config.yaml
head_dim: 128
init_std_o: 0.0062
dataset: "wikipedia_en"
MLP neurons of a small language model. Each row is named by its layer, matrix (down: output weights) and neuron, and shows model dimensions 224-415. Each number is 500 + 50 x the weight over its row's rms, rounded and kept within 0 to 999. Numbers have three digits each. A neuron's up and down rows have the sign that makes its largest values positive.
After each neuron's rows, "raises" lists the tokens whose logits its output raises most directly, leaving later layers aside.

L2.down89:435433553493555512508491526579512500573507522501470514494490437537539517501397459585521500519400479523539550564522518484487330449579414467504561461560492549472476475513499488426428542504466521510493554458414462489597503530503549562479447513462580584467492483418505507540567366540588462458474463505533429505479488516444485421538518522470487450534470428526481514501521472513467470579408571458437523526489417470457494449461499459487488547502460507525512518467601485475472533446474593442477463524489541545549496442548555462512518459466543404480445481471554489491516508490539457523
raises: "s", "sson", "ston", "sp", "mod"

L8.down635:480403528571516451403557504365390459505351521474409490532511461330492449413440520570564520561544558571520518500508514439519512458465495511437441531491462528510461543452515561612515514450463511532534458457507535434454504431497506489608426563439436456440457548538424425491547501495571427444467520546527359509492533514413594495581540514493468535524508498519484528465443438464542510507475510507464498474485414583514464496499525470587497507455438484499492566555428485480503537473579542543516443488512519470438496471488465556487424615499475409526407484561507462511504500573483585531
raises: "less", "ge", "les", "le", "uted"

L8.down128:520531427545538479532576420512447443561450425507480520559522531465493515497493533574507497488529490580448526533587485459429545449535592500540519514479491449490511484442546387542430555532501550448470468368643497500470470510523492582516492475474464551459477489501446507472491473485474494540470519444546560514402461465425403528550505518444484523481534488537440512567507484535498516439463542454427398472493562401528532483502503492603536466494511471537493525473465566445515428541525432526464532531555509569455467569573454472455459340405514488502524472570535470522516537522542466532
raises: "res", "rid", "r", "rel", "re"

L8.down561:482474601487467533468439508469574540446577552551554527506491414411506493427500541482509532528531464442528511483480618488486506554459537506504536512596524439427508482477508530560517429540504549499471440481632453493520395428514426632529502449490513452589515456584539548513543459531421421520467510511543450548583501539501538551505457475482544556427522372575532466461504483509467443551521552544489510564503596494502428470502440544571537468510543509459523543524510493453448480629519543530526527475545594521529497485535633485516510492521348480548555525486480516443601570461565534505
raises: "d", "ds", "ly", "ing", "mission"

L7.down928:505547469513565498476487503510446506501498497513530473431495490502464437451547491552450443536517473511472395485513464548577532519454555560470571510469502567508398508454521451503569505516502566425523532540427598421431453466523551546503435411541534529468397635457406514543556585475483436481541545494484544463536494467494544504491600549463398514508406638465555448432535594566495612555476624443552359538427479439429508440484524550488537557503480502563491544500566479525514467584519444486505483546470470528473479576518579455517485472460529498511527594541507433550523592468483581376
raises: "cing", "ur", "que", "ably", "ment"

L8.down367:420564396581533478549540521558428473507617528498440504433492609339550553429539544526467518482550577458586446539497495540448460495508453570511513518561465472437546568539458460568502385545503460431462500569527523463458564462502549502481537485544502505468437544488585428443537516397376507530499513506538484451484555463447460500489455431525550481502567486555464567441561469524452448482465555405484439569517526411454411551495454563430528504511531533431482577535517545534545574468528535453443476513424466576495524488470505517547524410395471530512473505456475519521505468488400530493
raises: "ble", "bu", "bles", "can", "bur"

L7.down187:530478435391414535589508506433546450533483621413524399485495519511532533512500429448525438528457440491575439459437516571576401479436394442547558534536595456464503503473471502492446523476513442537544404515568473477481435495452535457534460480498539520480452502500517495505513430497606526588511530465357503456420486520519490488564548466481533504580398534539577482444449442477479451470610496504458470474450527444405570573542539481497495454630495438549514477591483414445519447540448525467450436483511478464512454528537424441483442482493515468455611539514483477497552497478475496445
raises: "n", "ns", "nis", "less", " national"

L4.down825:558481563442467553453556416378414502463492573472442493472454445545527498473486518475585461484486502434633554437510597478445498478494445472464544514505546555527490471495503532430517416479502459522525602449510503485481555484437539485530482477506507494537599577432471544542443410527512492530409447517532397408500506438476533490547438514498469518551510498567456493469475505505511452578437456521499440506574443591403522461489505440533495489545498452553512483494444503492471451590546473471457487568515549498484497523495516542523496479494564501411376687560527497498505522568527508387
raises: "n", "ne", "ni", "ner", "no"

L8.down584:496496516494592628464468445447467545450509417432570551435460460471468525516506537515511487451519495576480562481489475558492534548484433497492450511501474467451537492509458503554495467506509455562516560498518498509520524488487484503479559441517515510580404478512582490506515487469494549532525466592520470495591483476458475481501504432564503485488602456563464537539406511550457479481518497442510491530442475444510508483510519532493476475448523447593516497443557505509491506541427503531490457433491529520530430456502553492485508496535500548486473544520479457491467477505468545514
raises: "=", "-", "|", "The", " of"

L7.down948:449574502532493498480532459517465376539490531523481576485487600527546404485557367532502552530516483492461586452520528479486507573523489512476462527494604460459458463519616479660448541489550541505467535491419505489469535535507419461515631487451420509498459419449466520517508557439488558480450556519488458445462569437582443523515450524463493467494441526422513538530531489477506552522468549536478588455554431606471467517607523494504538436431533482477479537497487416531449460505505465461535488605607421534558516454528593502480548545477519446478424474513461454492449559510570455462
raises: "ion", "ions", "ified", "ione", "hing"

L7.down820:449557487538596547422354514448534495399496546411526494545460470435489542486516407491592490480397467490443507506513538526478406455532494461544508497475519441527483525494403447554511518567448547540517524450476491555529482540468488554577469507517506507442576476379478429425467421546503550508519556501443478489496475491484481470453528525574523505493476429490545513482514416459428581352598548508494518529518518387523494394463437514538541481529580478450461560590501492422454467440454517537424559516559505459486477480603429482494557590502478486526531567429544562439439510419506576594
raises: "'", "’", "ible", "i", "ered"

L8.down555:588380496492544416409520462566486579483439411421467517501510471490546542538557483473555381494459461520434491470608526426519482482480478483481428499589541509523474471444482395454528498426388512457551464423573464527410437535453450483424495538561552463456551405522572469598464413455449562518482461527459493483432558532606524533541554493529497506524459581498477442538407493531587451457524548585458567538513502499521501517494393474565464481499537462541492497526492509556527458567501497547477517414491419486520461510581478440464545518633516439438342462561530456499447514533606445534
raises: "ns", "n", " such", "lt", " normal"

L8.down171:505496560480460557460472479434453557490492484538472485453500486515459573530556477499542447523381470449497534476505473505466621509507500460492452561441490555506550540569530511528479513401465595551420480547593467522563539476521568537482434528504555553568521480483479537494517450513467450477610475515455531395595493450438450455486426466477571470564496463458461477551528423614544515402547540514396425562465544703530485512520489544378482470447550507456531560525562480526478545493557516533494485512500409581534441519507443480493519509537562527493428504615505530497440529478561494532
raises: " from", " for", " since", " as", "."

L7.down1018:567462526552559506551393493536566474431551434513513487489499558502420474507524582512508472484483607516584593438379525435485469535621416501451456460432498554474461477515580485509538532556440536478405443574517455509468521515486524403525453425392404426425557479467512413413436511451465448555552479584494456539511532466540592590552500492522472373340484538433553570486481511492466520528526546521512503604573503483521511505553482557549548560497598443567463448528476411468520457508577448608550442448427511445515512531577464412577496499465481414513565463422546495455475502476485486552
raises: " include", " are", " were", " continue", " have"

L8.down34:589543524554470503488561459473464510468489447489446541426506458450550511455409528460557380505496529446482433595407478522515446516458496493455499462535559548519420549519591570491543443412543461532402442405492409487501577495445460573478474591495410438532503481419499418468569478523560459537469464554529583490427553483515539397467539426485487488420608484526479499546407476506465479509479446586451536411559497524501476421441460478591541516509442443537480490470521548567491451465515480560467504468444527430557528506401530433454493564512427435488396466474539481476499516474445536533
raises: "ging", "les", "let", "lett", "le"

L2.down666:474503519545418487543449390595532499465417534547443545467548501525519574466492401547528481578395446524502608502504533397340495475443459558511435483430554613405411514483538498482464485462425497437469579509459521499552499510494539533405447457542513508497545460508483490431521489501621493573459470509533485503539556500524530444445412494538491475461584470555354564575523502466494449440483508511495531502477479403553465530485541571550480523492449425403530548484378612465516409564555478530459521504572496466490470532567530439527453451590510531476477445473485487443564509537455509590
raises: "r", "red", "rs", "rid", "row"

L2.down71:453601465504429601500478381436532482573373490491461504545499485465610475459421408532501465479586551516506500532464532437445517466456454500548356535501449546502512501526487474418462413472521528558485506505449521420555542416552427510417400577384562461455510545571506476545422443481547394479495493516494541533505487494550557459530458576404506489511582602525473423472533507480525447485473543502431488541567526483540436518570421586514458468449552472558557555477475507461431489478477468520581466444543503511448501510510502486531547526470468622584457534483494457455445473464429406470
raises: " |", "–", "−", "*", " Census"

L7.down808:608499516452518583518527452560528549485532550552513495537440474500486444537551524504551454494478539553433526426520489469401535495495482565444516609502511550483357530480457502435574381568422472427538517562485533450478418537490557541413539439476512537518421474479448370471469558498501503532413491431452496493581571551444497464444497568467399530548456543515482385520482580475424535501501444431518476498481484479554481519459555503480420525483575501498519515480399622507474521572532442534549460505602489591507579495486510453648528579483497569548456538522466564460520472507591516498
raises: "ment", "ed", "ion", "ible", "ments"

L2.down725:486512502550513510530489421606547412377543429484498537478419499461510477506545420502462500542431528551498528528392617572462505562447497480532542471501487481504439554534541558513542444424453526491482512452464543544454530525454543591496450431529542472519504535499584454537547543433534505592507577392402427448534564502487493564432475419490522452495415471493474494574485481453539517405487618590463528488569511468544527527464558528595378490515457498558475513492537512444578459456561479486478420541425497417452525534494485524457419482505446554474515499442435498525519481502538538430
raises: "al", "als", "aling", "ital", "ality"

L8.down133:540532549510443517553461530423473472504396517528494489529505528432525544622449481468507468491557476527557441449418422547531530516427527433486396492459473482512429497455496522535543488539562506416561567457376478489440445457482480564465486449571469459503390536500511570433482479556493463481406566453482533552516600543426459591422491557530565530497542512558533505459484492515456471504417482411445506640483621501524495481468518465491479452620479569553524569482504441543511477552433528460555466523525435544464444550526453524500435494474411468482463520541512539456455560519521527549
raises: "ons", "on", "borough", "ona", "ve"

L7.down614:510485487547551537489438499514481519533470475469525561455479488543524511531470484499503453520528454495523466514486541495493487578490512520527589473485489512507512495532443502514434505478514525445521519485490529494480496493497481535490474514463501514492504454509523474521542470502520470513491526511474466513493488479518497505481499477522481480514509520473500493495409541534543501472489502500500489483487511472541515511489502552474485502525503503463497494511491519508492470501525458540463513508470501488516505500491508510488474475473493546490565503483481521512487531459526464509
raises: "-", "=", "In", "|", "M"

L4.down424:472477511426661520436537534439492478465485527485558511528559524488549530561535549527457601470516449593540485450438459486608427467523464447525572508497461557468503502513471481498452583513482485489589433559438558397483570527495533436513548473437467537545505424523585552525517437391548487570492580485430382572535567552537497454552504483505513445527524514529516572535458501510479431559472552492525491586487513414527448461495434474429559558506483452487545406498429552487494467537571540439455471524381463540499486487568397464588639505510600438469463459513564466488467487472469517617
raises: "c", "is", "i", "u", "us"

L7.down847:527533497445604438490461498510514526492540572494431570429441433461440490502557538553497466552480425490552561485502556457505525501453551540603554433478501567397492407481518559463535564504448482457448483425526563487494432553550506504513509443514445518527587482454539471510459504482505494498543448541508381491591563417493450531401531513509510458505509486507539597489516482520464508457486531399376421467507450460463542501485534417474535597494534495418589514583502544516474530466574427513510471416494464418436604445474497475502481497536474493570425474486578477427561500587535512528
raises: " are", " were", " have", " include", " sources"

L7.down630:541513429469507454548468479485475518463537528447376481539447493436513486473473521522509541471403539544569532550515531556403502428513463453491464479465485505473614427597472485521460431546473524563444530544450528465403486539552549495584582570509456476509532576453536541562474544503543540525531414493467533475594490597437530411541464487476514611511500428557471521475551420601513460479520405523562481450436372518474466528544508507569517499459465556538517544395511443573508407436434558474558504533471544554491524498472382419584477577561519507524445473518451500513483496488568522474
raises: ".", " respectively", " them", " because", " before"

L4.down203:389453442586456588438471494439485450566451535496548535488501469376417507433423535418447463613522525505525438517552474457396525480495433498511487490546465535545503550574514513469598468508488508485470599546541452509560468500601484560526446539532554528480476487461479503531543517561521415444493516603445531427528515535526438406548452436545531510457503471465522525563455525529525512456555462463518597450481465520453522436494479424464556480581537501433489516512487522522519415530555476496514496495536449554519522468467558435487495514493426477516501526437386508455489464488590596557
raises: "hy", "win", "way", "lin", "li"

L7.down430:503509470555439512454472522406514409491410508603481472422545638484550503453439514596483470501497411504543494468535504424467528481472448407472593508549496497461432482436573384503496605529593475518453443549511554418452499516560504507538495542491385501538472457488462411503562445486518447515469532521556436515663564436522519445485464534449456567505550467492497476471495498476421591517485553562507505566502473551516536451426588559516495615498557511501503466428433566596457479473425540481494523570558490394524580549496468506541477532485484440415445480554494483520463516543550514531
raises: "le", "re", "ter", "rd", "w"

L8.down827:424515410541496424441497492508582616589446453473434429479420547483515520516525523463646538506530533525585483591582494491546524532575442479511503504493468590471495449459493517436488507420485538475504444498411629585520511500472509506491419581504454467530513482469588482486389529544500546509477447552482515584444497481423590527538474456510529540425408498503522485499505543532534591520488464532499520521574559522526581543592477481431458558462476484452520444523499505543541533550445448541563462469485535423497530448503530415551502516499475456472507433459464495524483512517471466510
raises: " is", " was", " are", " were", " consists"

L8.down934:503541479448458518487507608493570493481553561424446489479457500465446550594408561448574460485420420541541571563550502451561521461606421475557450515460423503523447454550384474545548457580515578458465540522507522487422492499508519420461450520503497583482454544595584485413526510511421552472439522564509471533495430467510432547454469511390548423479566491495643487527433557499550371515528391520524575614419514516586526461450465461535473485469574415543457583527504469491501557477584483509470441470519408526467527504527492635499547469499511566553536418536487450460480524496529490521
raises: "on", "ons", "onic", "one", "oni"